MLP neurons of a small language model. Each row is named by its layer, matrix (up: input weights) and neuron, and shows model dimensions 272-399. Each number is 128 + 24 x the weight over its row's rms, rounded and kept within 0 to 255.
After each neuron's rows, "fires on" lists the tokens most often at its 100 highest values on Wikipedia text that the model never trained on. A number after a token or word is its count.

L4.up669 [131 109 127 116 147 115 134  98 113  70 144 135 151 130 128  85 123 144 126 147  76 158 127 128 112 142 141 106 146 120 163 112 177 124 115 128 134 116 149 118 136 128 140 162 144 103 128 119 143  76 124 145 127 147 161 128 108 137  93 137 159 158 108 186 126 148 115 136 157 123 133  93 145 122 148 157  89  84 155 132 160 126 128 146 121 160 113 151 141 120 133 169 131 140 163 140 137 117 107 133 129 143 152 141 119 135 132 100 111 109 149 135 128 155 111 102 116 130  93 144 120 161 166 113 117 146  94 133]
fires on: " for" 20, " of" 14, " &" 9, " (" 9, " District" 4

L4.up1152 [147 117  85 111 106 131 152 180 146 140 162 111 129 125 142  85 130 152 177 145 169 154 148 109 110 158 121 118 126 140 121 167 127 101 103 136 139 154 122 125 113 159 141 140 131 119 137 125 125 129 127 107 114 113 114 127  77 153 130 120 105 159 129 102 131 122 156 133 111 129 133 148 141 119 119 121 135 172 121 115 109 104 107 127 149 160 168 110 115 130 172 178 129 183 133 137 134 146 100 107 173 137 167  48 137 129 120 125 143  34 163 177 171 143 165 142 151 194 126 131 116 187 137 117 117 147 128 110]
fires on: "." 44, "5" 14, "9" 13, "6" 4

L4.up705 [108 121 164 131 110 168  92  97 130  60 161 131 120 183 142 130 177 121 152 139 113 160 127 118 139 146 120 136 118 180 153  89  89 112 108 131  94 126 165 106 128 114  92 143 134  89 137  84 112 128 132 172 114  91 117 124 176 169 127 135 121 150 122 127 134 112 134 162 139 109 103 113 126 143 155 142 153 134 127 110 107 142 141 141 161 180 149 146 114 142  91 116 114  68 167 133 145 136 158 163 137 125 137 112 143 162 164 123 121 118 142 137 143 144 126 113 123 100 121 140 117 161 189 114 119 145 157 126]
fires on: " and" 48, "." 7, " or" 5

L4.up325 [ 85 149 146 149 114 117 121 124 115 103 131 120 111 103 102  99 120 136 183 120 114 177 129  94 139  99 104 107 140 134 140  97 132 147 150 123 114 132 123 120 117 143 162 120 137 101 129 130 140  96 108 166 139 136 119 125 147 161 123 107 128 135  90 123 119 143 121 162  95 116 109 171 133 118 122  89 151 117 112 192 111  90 136 123 111 119 115 108 121 154 141 151 128 121 130 181 148 141 115 135 102 175 162  92 126  96 153 125 114  98 102 118 121 151 121  86 136  98 102 132 126  98 146 135  81 129 170 123]
fires on: " of" 66, "," 12

L4.up360 [117 162 164 137 121 116 128 106 140  93 101 132  99 117 123 140 145 156 123 151  87 120 130 104 106 160 122 134 142  98 147 126 162 152 118 163 124  78 126 126 192 124  82 119 144 130  93 117 130 171  96 106 128 152 135 139  90 143  85 106 123 155 106 116 115 164 165 179 133 104 143  83 160 127 149 162 118 107 112 127 119 136 175 162 140  91 140 144 127 114 121 113  94 116 131 150 120 111 102 132 121 182 134 128 116 134 135 129 153 149 128 148 125 167 142 154  94 120 146 136 142 127 111 136 138 154  99  86]
fires on: " (" 46, " ft" 11, " –" 8, " mi" 7, "born" 5, "194" 4

L4.up566 [118 133  93 132 121  66 118 126 100 168 134 138 169 145 130 139 159 128 138 138 124 145 112 103 119 179 137 166 158 147 105  75 106  79 150 101 138  93 161 120 111 176 122 118 129 132 110 132 127 134 103 122 127 158 129 119 149 133 146 146  95  95 147 149 131 171 153  91 151 134 126 111 162  84 172 136  85 138 114  96 103  95  94 123 134 169 130 116 139 145 124 129 154 122 104 165 118 130 141 122 123 142 176  96 133 131 167 123 130 120 100 131 158 131 140 130 135 116 144 127 112 124 112 132 151 130  84 132]
fires on: " (" 28, " of" 14, " February" 6, " He" 6, " Jan" 5

L4.up470 [106 119 130 119 111  82  80 121 143 150 141 143 131 120 149  87 108 196 152 116 128 126 146 112 126 123 122 136 119 148 102  94 140 131 110 114  72 130 125 163 145 157 137 174 112 125 146  52 138 124 129 113 117  81 119 128 135 145 146 116  60 136 124 151  98 136 147 150 154 159 108 118 183 140 135 122 101 138 135 119 116 106 115 138  85 146 119 170  98 146 121 134 150 130 106 127 184 136 111 119  85 119  92  92 123 172 147 123 143 116 109 167 168 137 155 111  89 127 132 149 141 162 157 103 109 117 154 127]
fires on: "." 56, " R" 9, "z" 4

L4.up257 [111 110 145 115 124 125 167 132 102  65 106 127 110 110 145 116 192  91 148 104 108 127 134 134 114 104 128 123 161 129 120 208  80 124 125 146 112 140 149 143 173 157 121 134 173 121 161 144 138  92 105 106 118 167 111 140 110 128 120 112 163 157 112 128 179 123 135 167  84 122 102 100 123 113 125  97 138 154 110 145 116 147 162 141 135 127 159 121 115 138 108 165 107 135 140 159  93 150 132 138 158 135  99 137 111  96 114 145 136  99 132  94 147 136 140  92 177 138 120 167 128 150 163 117 132 113 154 122]
fires on: "." 53, "," 10, "\"," 9, " |" 4

L4.up1058 [134 167 126 130 155 107 111 138 128  84 107 126 171 109 107 129 132 113 101 143 109 131 155 132 162 131 138 141 132 140 118  93  71 151 178 146 117  89 101  80 141 142 124 179 103 147  86 109 136 127 107 126 133 146 131 133 113 114 137 157 125 136 103 115 104 133 102 110 140 149 142 124 114 159 124 112 157 124 106 112 118 135  94 156 145 163 149 104 136 135 130 112  81 130 134 139 109 143 106 150 149 134 151 133 134 151 137 136 137 102 163 131  92 129  95 150 165  98 148 140 146 120 138 143  75 116  90 131]
fires on: " and" 35, "\"" 7, "C" 4, ")." 4

L4.up671 [123 121 176 117 166 131 140 115 101 103 178 120 110 157 145 116 129  89 151 131 142 127 145 124 126 128 132 158 117 111 138 113 129 125  94 110 133 118 112 164 135 145 126 145 146 128 108 146 141 139 153 134 109 145 106 125 166 119  95 121 159 146 149 149 120 142 110  95 125 165 119 150 163 144 120 128  95 121 146 168 126 142 128 130 145 131 143 175 123 140 107 139 138  94  85 162 132 119 150 161 116 137 195 109 128 126 113 133 146  93 118 118 125 134 105 135 101 151 169 136 127 147 133 108  81 138 171 127]
fires on: "." 38, " E" 17, " and" 6, " He" 6